Weights of a small GPT-style language model, trained from scratch on English Wikipedia: 10 heads of 64 (2 for keys and values).
MLP neurons of a small language model. Each row is named by its layer, matrix (down: output weights) and neuron, and shows model dimensions 144-207. Each number is 128 + 24 x the weight over its row's rms, rounded and kept within 0 to 255. A neuron's up and down rows have the sign that makes its largest values positive.
A block is one neuron, or neurons of one layer that tend to fire together. After each block is what it responds to, as a language model described it from the Wikipedia text at the highest values.

L2.down1209 [151 155 171 145 136  97 134 117 104 140 128 123 123 173 154 125 117 164 121 144 126 145 120 150 167 132 128 128 109 111 140 125 134 134 123 132 120 105 135 140 255 136  88 105 160 159 134 135 136 110 124 129 124 139 152 158 143 126 121 137 114 128  80 148]
Possessive pronouns and the 's ending, such as his, her, their, its, often mis-split like The|ir, It|s, and Her|man.

L3.down177 [125 150 117 133 153 172 122  91 105 108 143 139 137 154 108 154  64 153 134 112 142 133 132 128 139 158 126 114 111 140 124 129 165 164  94 142  71 119 131  80 153 140 143 132 126 150 167 139 155 159 115 142 101  90  83 124 174 111 122  97 128 137 120 129]
L3.down472 [117 156 147 104  74 102  76 123 147 124  83 105 161  87 122 122 123 132 115 112  89 113 141 120 169 123 147 100 104 130 136 117 143 122 125 126 120 171 105 145 134 138 112 137 127 116 137 127 160 157 125 127 122 129 111 124 169 144 102 126 176 149  88 127]
L3.down699 [115 132 115 140  91 168 121 132 149 148 152 137 134 123 145 128 127 145 151 139  85 164 176  99  82 144 151 147 127 124 118 128 153 121 123 159 141 153 127 122 119 143 137 118 134 142  69  93 113 114 126 149 176 125 133 150 103 130 138 117 111 130 135  93]
L3.down939 [109 127 159  87 147  99 176 156 142 112 164 126 120 150 131 160  87 143 150 124 108  94 154 100 111  91 124  98 119 161 140 122 135 150  80 180 159 144 132 141 154 134  87 105 103  96 143 145 150 110 104 153 120 108 114 117 151 109 117  97 108 132 123 148]
L3.down970 [141 126 123 161 142 125  75 108  99 137 138 122  95 165 147 117 117 117 127 132 152 123 119 180 122 132  88 110 108 129 129 138 136 138 108 145  64 103 115  87 118  69 129 151 117 128 174 123 113  82 121 180 155  87 166 124 100 121 163 123 154 145 144 111]
L3.down993 [143 103 149 123 117 170 111 128 186 106 132 155 135 176 111 170 131 140 158 161 153 146 104 126 134 121  81 124 123 164 102 110 115 151 139 116 105 136 127 165 102 151 108 103 155 132 161 138 141 123 104 133 162 144 166 112 169 108 171 121 168 143 133 169]
L3.down995 [128 103 160 209 132 143  97 137 116 116 140 165 114 123 106 141  99 127 138 129 118 107 119 158 198 136 146 128 142 112 182 128 147 153 147 151 171 108 105  92 131 154 117 106 105 127 112 160 124 115 134 132 130 141 119 139 175 124 114 103  82 134 128 156]
L3.down1041 [158 138 135  90 122 145 119 116 149 148 127 132 107 129 102 144 134 146  92 128 123 177 146 150 100 134 124 120 141 148 104 106 127 134 156 129 123 135 144 110  70 157 150 124 115 133 147 110 138 142 165  96 136 169 130 145 137 133  63 170 116 141 181 134]
Mid-word pieces inside table cells, above all the final s of "Loss" in sports record tables (also Po-s, Clo-s-ing), and abbreviation periods like "Cir.".

L2.down924 [155 108 180 128 138 120 116 113 122 119 123  86 123 146 130 153  89 180 187 127 126 130 111 142 137 132 157 142 136 115 107 136 118 146 134 159 137 132 104 172 165 129 121 132 167 138 121 147 144 104 137 159 135 110 133 128 153 101 109 121 111 107 122 147]
Mostly the -ly suffix completing split adverbs (special-ly, general-ly, extreme-ly), plus are/be/were before participles, and "be" word pieces (bees, beads).

L4.down206 [143 152  92 104 135 128 121 120 151 144 126 110 107 196 121 132  97 125 115 125 149 133 141  81 114 131 114 146 101 139  89 160 146 117 150 140 150 130 122 106 190 100 134 156 109 168 126 141 140 134 195 109 140 109 119 157 114 125 140  88 131 136 154 129]
L4.down625 [ 93 112 148  98 112  86 130 130  89 157 119 130 168 119 129 118 147  85 153 131 152 137 138 178  98 143  90 125  76 154 140  93 113 129  93  71 152 108 142 130 141 113 113  78 159 157 181 103 117 153 150 109 109 153 139 156 146 137 149 126  80 159 157 138]
L4.down919 [122 100 109 142 159 143  91 132  91 161 122 148 149 131 137 112 116 135 122 168 134 192 152  68 100 141 132 138 130 146 119 108 104 122 124  45 137 102 140 132 124 158 127 141 134 123 141 117 148 126 138 141 147 164 149 131 126 134 136 146 100 143 163 160]
L4.down927 [147 109 109 107 106  96 183 142 160 142 198  91 122 178 120 106 112 120 161 162 125 168 118 115 163 179 109 116 131 110 128  95 107 154 103 133 112 163 129 173  76 120 136 123 103 136 139 117 136 129  97 125  92 189 110 109 126 101 172 141 143 122 185 129]
L4.down1180 [116 155 142 128 139 126 116 122 126  93 160 104 165  84 138 168  66 105 146  95 108 153 140 146 115 157 121 109 131 113 168 147 117 147 145 164 139  95  83 108  71 147  94 122  59 140  87  82 105 135  77 125 136 149 139  91 117  94 115 127  47 132 123 159]
L4.down1226 [138 158 169 141 130 126 140 126 112 120 142  73 163 137 144  93 163 111 122 150 160 108 129 147 122 167 164 102 131 151 153 139 138 104 168 156  92 128 151 141 163 130 162  90 125 137 121 119 129  78  93 141 131 129 118 114 136 144  86 128 110 114 122 120]
L4.down1247 [114 114  68 147 141 105  96  90 118 107 123  91 105 172 138 128 136 112 142  83 140 137 108 135 129 115 125  97 161 104 136 117 132 124 169 134 168  80 110 127  92 138 159 133 142 126 122 139 147 121 104 141 125 125 119 131 105  97 117 108 149 164 154 109]
L4.down1264 [133 119 106 106 136 107 125 128  71 120  92 121  62  73 147 157 142 115 154 124 130 135 109 143 134  90  80  64 124 122 135  94 154 107  89 133 134  99 127 154 115 132 170 132 141 140 138 146  87 128 148  92 117 136  93 113 145  94 115  68 175 116 128 125]
Short second word pieces right after an opening syllable, mostly in proper names and sports or election tables, e.g. Ro-ch-dale, Bo-er, O-y-abambi.

L4.down67 [114 180 111 156 104  75 166 114 133 133 106 112 130 131 192 149 167  85 128 143  79 132 114 134 162 130 116 121 124 107 144 155 128 113  97 142 122 112 105 131 162 157 144 153 161 126 149 127  99 128 152 142 124  96 171  93  78 176 114 168 135 102 113 110]
L4.down72 [157 136 207 150  84 142 134 121 100 155 117 120  66 142 103  92 115 155 114 146 162  91 127  91 143  82 126 120 145 163  82 118 180 134 160 143 133 128 159 126 127 129 107 131 106 144 158 126 129 123  93 120 150 149 106 116 107 122 171 155 140 116 122  99]
L4.down152 [132 126 116 127 113 126 109  91 132 122 132 117 129 156 120  97 118 121 116 136 143 138 153 130  84 106 136 145 102 121 132 123 104 127 147 194 101 122 109 132 156 131 143 146 117 136 164 116 160 163 157 103 105 121 124 141 121 116 132 126  99  69 136  80]
L4.down483 [128 131 117 131 157 125 148 120 144 137 125 158 120 144 115 124 115  80  94  98 147 134 110 176 175 169 108 140 134 161 117 127 148 129 140 139 133 136 148 130 201 125 134 127 128  95 142 149 118 139 119 109 125 120 134 133 150 141 160  83 198 148  95 124]
L4.down492 [169 142 160 109 119  99 131 162 163 188 144 168 137 123 122  99 127 109 166 142 138 168 119 145  91 109  81  97 170 115 105 148 151 123 120 124 126 144 136 131 165 130 144 114 162 126 125  97 127 106 124 109 109 126 148 131 108 123 129 129 147 162 165 110]
L4.down742 [114 149 148 141 163 182 141 105 112 134 150 126 147 141 101  98 101 142 132 115 123 147 152 128 138 122 102 121 105 144 125 148  82 134 155 124 147 147 133 138 202 134  72 128  89 114 164 144 138 142 131 136 108 152 126 103 148 176 115 115 123 156 103 144]
L4.down1056 [123 141 133 132 160  98 154 135 124 149  79 169 163 116 121 101 125 130 179 123 129 121  81 121 111 117 173 137 141 102 140 108 141 159  85 107  93 127 149  94 220 147 116 158 131 146 168 165 130 135 138 154 132 106 141 157 117 146  79 123 132 122 163 103]
L4.down1273 [123 165 132 129  89 100 139 117 136 121 128 130 119 123 110 109 109 194 123 130 138 167 109 143 116 141 133 102 123 191  79 128 123 164  67  96 155 105 113 116 197 106 138 105 169 165 155 120 152 123 103 125 137 113 110 114 138 164  94 182 114 150 124 137]
Words opening a new clause or continuing one, mostly relative pronouns after a noun or comma (which, that, who), also it, this, following.

L4.down28 [169 136 115 126  88  80 145 112 114 113 103 155 147 104 142 134 107 142 102 129 126 117 163 135 147 133  90 144 169 150 138 114 126 133 132 111 138 144  99 145 113 144  92 103 129 128 112 159 144 135 103 110 115 162 140 108 138 155 120  73 111 138 149  92]
L4.down182 [105 147 154 134 183  97 179 146 115 148 133 105 125 143 134 126 150 141 133 118 129 185  92 171 128 108  89 134 143 134  81 120 134 152 116 165 121 144 119 132 176 164 138 130 126 146 115 111 156 136 154 109 123  97 128  65  90 140 138 131 159 138 155 135]
L4.down362 [143 141 140  94 104 182 130  99 130 163 136 116 122 107 125 115 147  93 151 133 170 125 126 169 106 145 130 111 112 130 148 152 179 135  88 129 148 115 153  54 164 151 111 147  98 151 121 121 118 128 166 155 133  96 114 135 111 136 102 147 146 120 111 140]
L4.down425 [134 109 120 155 155 106 141 115  96 133  99 127 101 116 129 128 125 101 118 125 119 140 142 117  94 132 120  81 113  68 132 123 158 104 133 181 121  91 103 125 133 131 121 123  95 151  99 117 150 146 130 168 144 136 131 126 125  91 166 137 138 115 129 115]
L4.down971 [ 76 176 118 166 137 166 129 122 121 144 111 133 109 154 127 110 152 119 123  94 127 138 103 189 138  85 121 148 140 118 103 138  88 141 118 119 111 153 121 150 166 139 150 124 113 151 158 129 141 121 129 157 128 111 157 143  84 107  69 147 144 135 124 124]
L4.down1200 [111 152 168 144 107 167 166 107 176 115 126 137  94 115 165 100 128 109 142 127 124 159 105 142 115 112 135 138  93 107 121 103 137 148 124 121 129 130 162 117 102  96 133  94 109  94  96 106 148 139 121 144 125 113 124 127 120  93 104 131 131 150  93 113]
L4.down1236 [103 145 163  91 191 130 100 182 108  93 106 150 128 132 147 152 126 133 100 172 139 126 126 152 124 156 123 124 104 161 125 111  95 150 114 127 106  79 140  91 123 155 103 140 128 117 104  99 180 152 156 113 142 125 137 101 125 144 133 156  87  69 130 166]
L4.down1275 [106 156  83 183 103 166 146 168 147 122 134  95 153 167 112 158 129  94 166  80 128 145 128 137 136 174  96 112 119 117 139 105 132 138 123 121 157 153 121 104 130 100 154 121 125 126 114 169 108  89 169 207 141 121 139 113 135 120  78 140 146 111 112 143]
Adverb endings and degree words that modify a following adjective or quantity, often after was/is: extreme-ly, fair-ly, relative-ly, more, most, almost.

L3.down65 [134 113  87 129 123  97 127 134 117 151 107 128 116 113 154 124 145 148 142 131 138 138  90 117 144 159 121 115 130 143  88 142  96 147 143 119 146 143 114 130 150 155 121 148 153 158 134 160 128 114 159 152  92 157 119 151 132 109  84 174 188 155 160 121]
L3.down157 [135 158 105 120 146 193  92 152 141 148 118 114  95 109 116 156 141 114 131 172 160 127 125  95 132 117 115 130 161 119 115 125 141 131 132 108 157 160  96 152  80 141 121 151 124 147 179 126 120 111 128  79 108 153 140 107 164 134 147 138  98 143 120 152]
L3.down254 [136 124 107 143 135  94 124 130  94 120 110 153  83 101 138 118 108 186 142 120 109 119 155 112 161 133 133 182  96 129 134 109 116 133  48 138 150 133 101 141 198 115 124 100 118 142 129 133 165 124 133 129 129  88 120 112 105 138 146 135  88 108 104 136]
L3.down441 [110  97 189  87 155 128 153 127 112 126 112  86 134 112 148 168 129 134 107  97 146 137 150 116 132 116 112 104 100 108 151 168 137 113 155 141 137  88 137 143   6 140  93 114 142 178 125 162 122 137 170 145 158 157 118 105 138  81  92 119 132 125 152 159]
L3.down541 [118 110 121 135 161 121 109  87 133 126 112 128  99 135 116 147 142 142 134 130 142 136 131 122  97 139 100 107  93 149  93 140 128  86 156 141 104 102 142 104 117 147 186 110 120 174 151  99 174 142 147 151 149 111 124 106  89 114 128 143 125 119 113 136]
L3.down1050 [171 150 158  98 112 135 144  86 117 137 122 183 129 136 120 110 104 100  84 120 118 120  93 120 151 107 116  51 115 127 136 121 122 123 143 124 150 127 122 133 158 145 122 123 142 144 126 109 136 135 131 121 123 103 123 125 114 139 144 133 122 110 149 100]
L3.down1112 [139 148 126 127 160 193 137 115 107 137 150  71 125 101 106  62 120  93 134 126 178 126  99 123 109 120 150 117 170 120 117 162 109 115 150 135 115 170 132 123 189 165 122 178 157 127 150 129 177 131 123 137 127  99 144 133 154 132 152 104 131 146 144 106]
L3.down1181 [ 98 131 141 152 115 127 125 155 105 135 158 153 125 129 107 131 157 132 114 107 144 139 108  97  87 136 113 131 121 138 101 146  96 119 142 107 150 133 177 123 185 108 154 163 122 155 156 113 134 117 105 121 125 129 146 118 137 123  93 128 148 167 119 119]
Fires on pronouns opening a clause about a just-named noun: relative that, which, who, where after a noun phrase, and sentence-initial It.

L4.down81 [159 143 150 117 109 160 145 112 153 166 106 127  54 124 138 125 129 131 167 151 161 169  94 132  99 101 144 104 182 123 184  91 135 127 136 142 119 138 106 134 102 150 117 121 129 135 152 111 132  89 129 131 144 106 188 157 161  82 186  87 156 105 156 130]
L4.down299 [136 114 105 110 137 119  99 173  85 111 137 128 145 129 155 107 120 137  84 163 110 128 106 115 127 108 113 148 164  58 111 127 142 153 107 165 151  85 153 112 167 161 122 109 133 109 117 188  82  90 157 156 112 182 110  81 126 122  86 134 180 117 142  94]
L4.down593 [134 122  79 144 159  84 132 134 169 123 162 132  95 115 148 132 119 147  94 142 132 122 107 173 117 171  78  98 139 136 132 158 118 123 134 158 117  79 128  99 141 119 155 142  97 114 132 114 103 152 152 133 164 113 115  62 168 107 152 137 120 128 104 143]
L4.down594 [153 111 143  98 135 154 102 137  84 132 138 127 108 130 120 151 156 125 137 149 126 114  96 153 153 126 130  88 143 140 181  72 165 119 121 184 139 145 153 170 109 135 134 105 117  82 110 176 119 156 120 128 156 111 115 146 149 129 127 152 143  86 164  86]
L4.down787 [ 99 129 111 141 133 127 158 132 154 107 107 143 130 124 119 135 128 173 137 128 115 126 121 102 160 110  90 139 124 135 170 117  99 116 115  83 138 106 116 131 121 210 156 101 133 142 109 151 107 143 145 104 106 103 133 140  93 117 143 131  72  86 150 135]
L4.down797 [138 137 197 153 108 171 131 166 128 156 159 155 138 127 121  85 129 157 120 103 138 107 132 139 131 133 109 122 129 169 147 142 141 102 149 115 111 113 153 157 166 158 133 158  81 157  98 147 101 155  94 126 126 163 132 124  89 127 136  93 108 133 156 147]
L4.down835 [135 135 133 141 128 152 109 130 145 140 168 128 112  98 141  78 102 110 132 157 117 129  71 147 110 118 111 120 125 136 118 190 134 150 132 118 134 193 158 119 171 152 133 142 140 132 127 161 161 114 165 139 139  91  98 134 146 102 121 145 121 139 152 123]
L4.down1223 [117 142  76 163 107 119 138 163  86 106  89 162 143 137 118 151 124 148 150  84 126 121 135 129  96  96 112 124 128 126 139 124 120  85 123  92 134  80 123 112  97 137 104 155 102 124 123 105  93 105 101 122 163 154 111 173  85 181 101  93 124 118 138 150]
The final s of Loss in win–loss tables of sports records, the possessives their, its, his before a noun (their arrival), and scattered mid-word pieces.

L4.down96 [145 132 157 135 156  85 114 140 126 110 143 122 113 168 157 138 140  97 108 160 150 115  91 125 118 170  97 126 132 153 107 114 143  72 133 118 177 140 146 166 141 111 124 108  88 104 153 133 161 113 139  78  96 148  79 117 119  99 148 193  96 116 113 157]
L4.down143 [151 113 115 126 196 105 115 108 114 124 114  97 135 143 146 126 104 121 132 133 147 135 131 179 124  79 173 135 138 107 105 115 100 160 114 100 112 146 119 112  62 119 133  91 131 145 135 138 113 140  99  87 113 114 114 112 125 145 116 181 116 131 120 126]
L4.down311 [140 115  79 127 155 148 120 136 161 137 136 129  94 113 146 113 114 106 125 132 132  86 174 176 111 109 120  77 141 121 125 173 127 142 151 105 102 112 124 149 148 125  98 146 140 143 121 162 142  98 138 150 140 123 133 134 107 122 117 163 130 145 127  75]
L4.down639 [140 183 139 109 118 104 136 122 115 105 131 131 171 119 151 121 106 184 121 127 111 195 125  99 154 132 128 109 115 123 189 154 149 133 117 113 135 107 135 104 142 116 117 140 106 125 135 157 142 112 100 130 126 144 112 104  66 160 130  76 139 133 130 133]
L4.down715 [115 120 137 133 125 127 101 109 117 161 161 110 136 108 155 128 157 166 146 158 111 131 120 171  91 110  89 137 153 113 125 128 136 147 147 129 164 127  84 102 120  66 111 113 142 163 161 111 121 132 161 170 123 144 106 151 135 116  91 112 101 168 116 137]
L4.down810 [155 142 149 127 164 125 101 127 137 138 151 123 134 128 124 145 133 109 100 130 129 124 125 150 140 156 146 157 145 141 126  90 152 115 166 188 142 161 125 176 179  92 150 110 148 129 114  99 122 143 113 136 115  90 167  61 108 158 109 138 126  99 160 124]
L4.down1103 [118 151 116 117 144 119 134  78 133 166 101  82 109 114 147 143 107 114 109 145 140 109 115 123 111 106 119 126 115 135 137 139 137  79 146 163 147 126 181  84 122 121 149 104 160 114 145 115 171 143 131 134 139 140 143 124 148  96 116  81 106 141 139 140]
L4.down1186 [128 134 114  89 110 126 146 122 104  87 118 148  65 119 147 107 131 118 148 138 125 102 118  84 127 132 122 112 105 169 155  70 129 150 116 131  86 144 109 146  35 125 141 146  74 126 139 165 126  93 138 161 152 137 135 175 176 149 148 117 135 161 104  94]
Separators and filler in sports biographies and stat tables: pipes, "(" before Gls/Goals, "played as a", "League", plus stray mid-word pieces.

L3.down71 [124 173 175 140 111 125 137 118  89 140 132  89  86 155  92 107 127 134 128 117 159 114 153 144 139 104 102  81 149 133 133 114 157 148 105 114 122 145 110 145 133 115 156 122 144 128  88 147 143 173 104 147 117  99 117 116 114 138 110 146 101 182 114 143]
L3.down420 [109 144 112 140 180 117 158  93 150 115  82 115 104 113 146 128 107 133 140 129 143 110 123 126 157 131 102 130 131 107 153 127 115 108 187 116 131  98 113 176 107 157 135  92 151 160  86 144 144 172 104 132 195 119 125 105  93 121 134 158 103 153 165 114]
L3.down496 [ 86  81 140 144  96  66 141 147 128 140 128 145 111 140 100 112 113 151 126 104 111 121 149 168 104 165 149 123 136 101 146 137 133  91 150 115  97 109 177 118 166 141 144 130 114 109 174 124 116 131 137 123 122 146 155 117 135 170 151 119 119  78 116 140]
L3.down623 [138 127 157 114 130 129 128 106 111 117 117 113 152 119 105 113 112 180 108 128 123 134  97 117 132 122 143 120 100 112 157 133  94 116 142 128 104 102 120 166  57 109 157 160  86 139 131 149 107 134 100 135 138 112 113 154 140 112 151 106  99 129 143 139]
L3.down630 [156  83 122 143 123 135 174 119  99  39 159 133 132 112 157 137 136 120 131 158 124 139 127 138 121 140 111 123 114 143 112 118  98 102 101 129 121 101 128 116 149 131 125  92 132 122 111 166 108 117 102 108 149 142 122 123 161  89 117 100 130 139 133  89]
L3.down822 [152 148  85 137 136 159 164 128  96 114 153 119 141  86 102 107 148 109 150 150 146 127 113 119 110 133 130 150 138 125 135 100 116 115 113 113 140 100 111 123 163 184 141 140  80 115 154 138 138  93 124 130 124 158 114 175 141 116 174  95 117  82 147  97]
L3.down857 [152 158 119 154 141  95 142 124 154 135 116 154 154 145 166 125 129 116 108 124 128 127 125 156 120 116 161 132 137 124  99 154 119  98 130 167 143 137  97 130 210 102  67 115  89 165 119 122 115 153 138 122 170 136 163  99 118 139 114 196 101  81 143 167]
L3.down1202 [120 102 112 164  97 151 112 136 126 150 143 110 124 140 149 141 100 127  91 152 130  95 129 135 110  87  71 160 182 125 151 136 138 156 112 104  70 170 154 181 144 128 105  68 154 138  82 121 152 172 142 149  97 126 127 108 100 154 132 102 119 129  93 133]
Pipe separators after a multi-digit number in sports or election stat tables, e.g. "492 |", "38 |"; weaker on mid-word fragments like Guad-al-canal.

L2.down489 [126 112 128 126 149 157 137 153 144 105 130 147 149 122 158 122 154 150 112  95 118 141 160 138  89  64 152 109 138 129 136 120 124 142 163 138 113 113 137 107 100 175 120 125 118 179 153 126 148 132 137 105 129  79  82 130 134 128 143 132 116 138  70 150]
Fires on tokens right before a proper name continues: mid-name word pieces (Gu-d-run, Ro-ch-dale, F-ia-t) and by, with, for, colons introducing a name.

L2.down642 [153 148 158 105 187 171 125 132 129 133 106 132 115  84 148 118 130 146 130 139 154 139 153 133 138 136  91 145 102 112 124 196 152  72 104 121 150 129 116 131 129 125 106 148 149 132 146 143 158 124 131 186 161 111 131 106 139 116 104 112 116 134  98 139]
Pipe characters between column names in wiki table header rows, e.g. after Candidate before Votes, or after Team before Score; rarely semicolons.

L2.down1246 [125  92 118 150 128 119 153 107  99 123 143 112  88  67 127 106 149  82 130 153 134 108  61 149 152 144 118  81 112 188 117 131 130 156 117 112 127 102 112  91 116  91 146 166  82 124 137 147 151 113 150 130 169 128 163 118  82 143 123 154 137 145 141 130]
The pronoun it/It, usually starting a sentence or clause before is/was (It was rejected, in 2000 it was), plus "it" inside words (accreditation) and nouns like Art, football.

L3.down116 [136  92  62 156 167 120 100 105 148  87 142 107 162 132 119 133 129 136 107 153 134 114 141 104 104 144 152 122 119 112  90 115 117 165  96 145 119 161 149  85 116 137 123 118 122 128 128 126 140 105 171 146  80  72 145 105 129 149  97 148 193 126 115 135]
L3.down162 [138 129  92 139 114 136 161 112 138 172 124 150 110 126 147  93 122 114 107 124 129 153 138 158 141 173 105 130  96 131 129 144  78 157 121 144 126 148 132 112  92 121 118 124 116 136  97 115 149 123 145 138 102 143 111 116  96 105 116 166 171 139 156 128]
L3.down204 [130 169 127  80 162 121 119 140 104 129 140 118 113 129 107 105 113 134 156 177  97  71 131 122 159 140 114 127 128 144 110 155 156 143 125 137 160 134 124 136  67 137 126 167 121 111 126 108 121  96 126 142 143 113 116 149 109 107 128 142 140 114 158 120]
L3.down474 [136 174 161 142  95 126 114 133 140 128 101 101  81 153 124 110  93 111 125 156 120  86 162  92 143 146  89 132  91 134 153 143 131 121 129 116 108 120 108 112 145 117 120 118 131 187 142 119 106 115 136 125 104 109 139 129 124 121 128 147 188  84 123 141]
L3.down635 [145  90 110 101 190 127 138 115 103 180 131 186 146  91 100 123 135 107 117 131 114 132 182 118 186 153 150 140 155 134 111 129 135 137 132 133 136 130  86 134 130 109 130 158 102 159  97 115 145 137 158 101 139 110 127 120 100  91  80 131 143 117 121  95]
L3.down963 [108  98 106 129 168 127 169 151 121 121 146 123 119 117 123  81 188 113 166 125 138 104  99 104 105 110  82 147 128 151 131 142 148 109 150 151 123 138 148 117 131 113 140 156 176  98 123 147 152 133 151 133 105  82 161 102 141 103 119 154 156 100 127 113]
L3.down1175 [ 98 117 126 122 150 132  79 127 108 113 131 142 100 113 124  90 123 144 132 134 150 129 117 131  80 111 111 145 157 135 138 106 131 128 170 145 151  79 168 156  98 167 156 139 135 137 158 107 145 102  85 150  95 113 152 110  86 117 152 145 135 149  83 151]
L3.down1274 [132 126 105 141 116 125 139 114 101 135 120 138 103 124 135  92 122 146 138 149 108 103 126 107 124 124 110 120 153  90 166 154 137 146  75 174 112  83 137 119 181 149 139 126 156 141 140 121 164 143 142 155 151 144 129 157 142 112 116 161 137 136 130 113]
Fires on the -ly suffix of adverbs modifying a following adjective or verb (especially, extremely, fairly); weaker on degree words like more, longer, very, and on past-tense endings like seemed, acted.

L3.down160 [146 163 111 116 177 143 131 116 112  91 111  90 127 125 115 128 119 101 150 130 156 139 137 113 150 121 127 126 127 155 128 137 131 123  97 168 146 156 133 112 144 127 116 135 121  69 137  98 127 105 142  79 135  84 144 117 112 164 106 139 130 120 115 147]
L3.down230 [119 137 110 115 117 104 145 120 119 160 115  96 106 146 151  82  82 137 133 123 139 104  93 117 102 131 110 101  87 113 131 159 100 116 134 159  95 135 122 127 147  89 116 171 154 102 117 125 136 113 162 133 112 120 102 118 145 105  96 146 124 100 161 118]
L3.down375 [137 117 180 126 110 125  88 117  79 126 123  88 155 137 145 153 140 130 139 164 135 112 107 154 125 115 133 157  96 117 156 143 131 154 147 139 144 117 107 139 148 133 158 169 106 104 101 111 142 108 150 156 146 194  89 100 108  87 135 100 149 153 135 114]
L3.down595 [135 136 120 152 145 156 113 134 167 201 127 139 166 139 101 135 127 125 135 152 143 173 129 119 105 132 116 157 114 163 105 100 140 130 148 117 121 146 111 167 158 153 106  79  81 123 119 172 109 134 143  90 109 110 131  86 145 104 143 128 130 121 188 132]
L3.down717 [133  80 176 130 135  91 126 149 140 188 101  89 126 101 151 117 133 110 137 153 130 165 117 147 115 137 138 151 113 179 155 133 113 159 132 148 108 136 115 152 124 105 106 122 135 177 124 110 109  99  96 131 126 152 136 119 129 160 144 115 113 137 117  85]
L3.down917 [138  92 132 115 136 160 147 117 110 121 146 124 141 139 149 147 162 162 158  95 136 151 125 154 122  93 156  91 111  96 155 131 177 100 152 100  58 128 137 150 118 156 117 104 139 146 128 143 111 151 132 125 149 121 100 168 134 138 163 135 106 118  76 151]
L3.down990 [121  76 145 114 141 137 142 103 124 129  77 122 104 146 146 114 117 149 176 119 111 137 137 103 166 151 172 101 108  96 128 113 158 139 138 123 119 149 164 105 133  79 159 133 103 166 106 168 122 138 140 154  95 141  99 146 103 116 133 128 114  89 144  82]
L3.down1071 [143 137 142 128 151 141 118 156 108 146 164 140 129 150 105 105  84 156 128 120 116 126 128 100 112 106 103 142 142 120  87 137 112  98 126 151 131 126  96 127 131 120  97 148  81 152 141 142 132 121 145 138  90 168 124 129 134 140 133 145 128 158 121 120]
Short letter pieces in the middle of a word split into several tokens, mostly proper names in lists and tables, e.g. Mi-k-hail, Ro-ch-dale, Carli-s-le.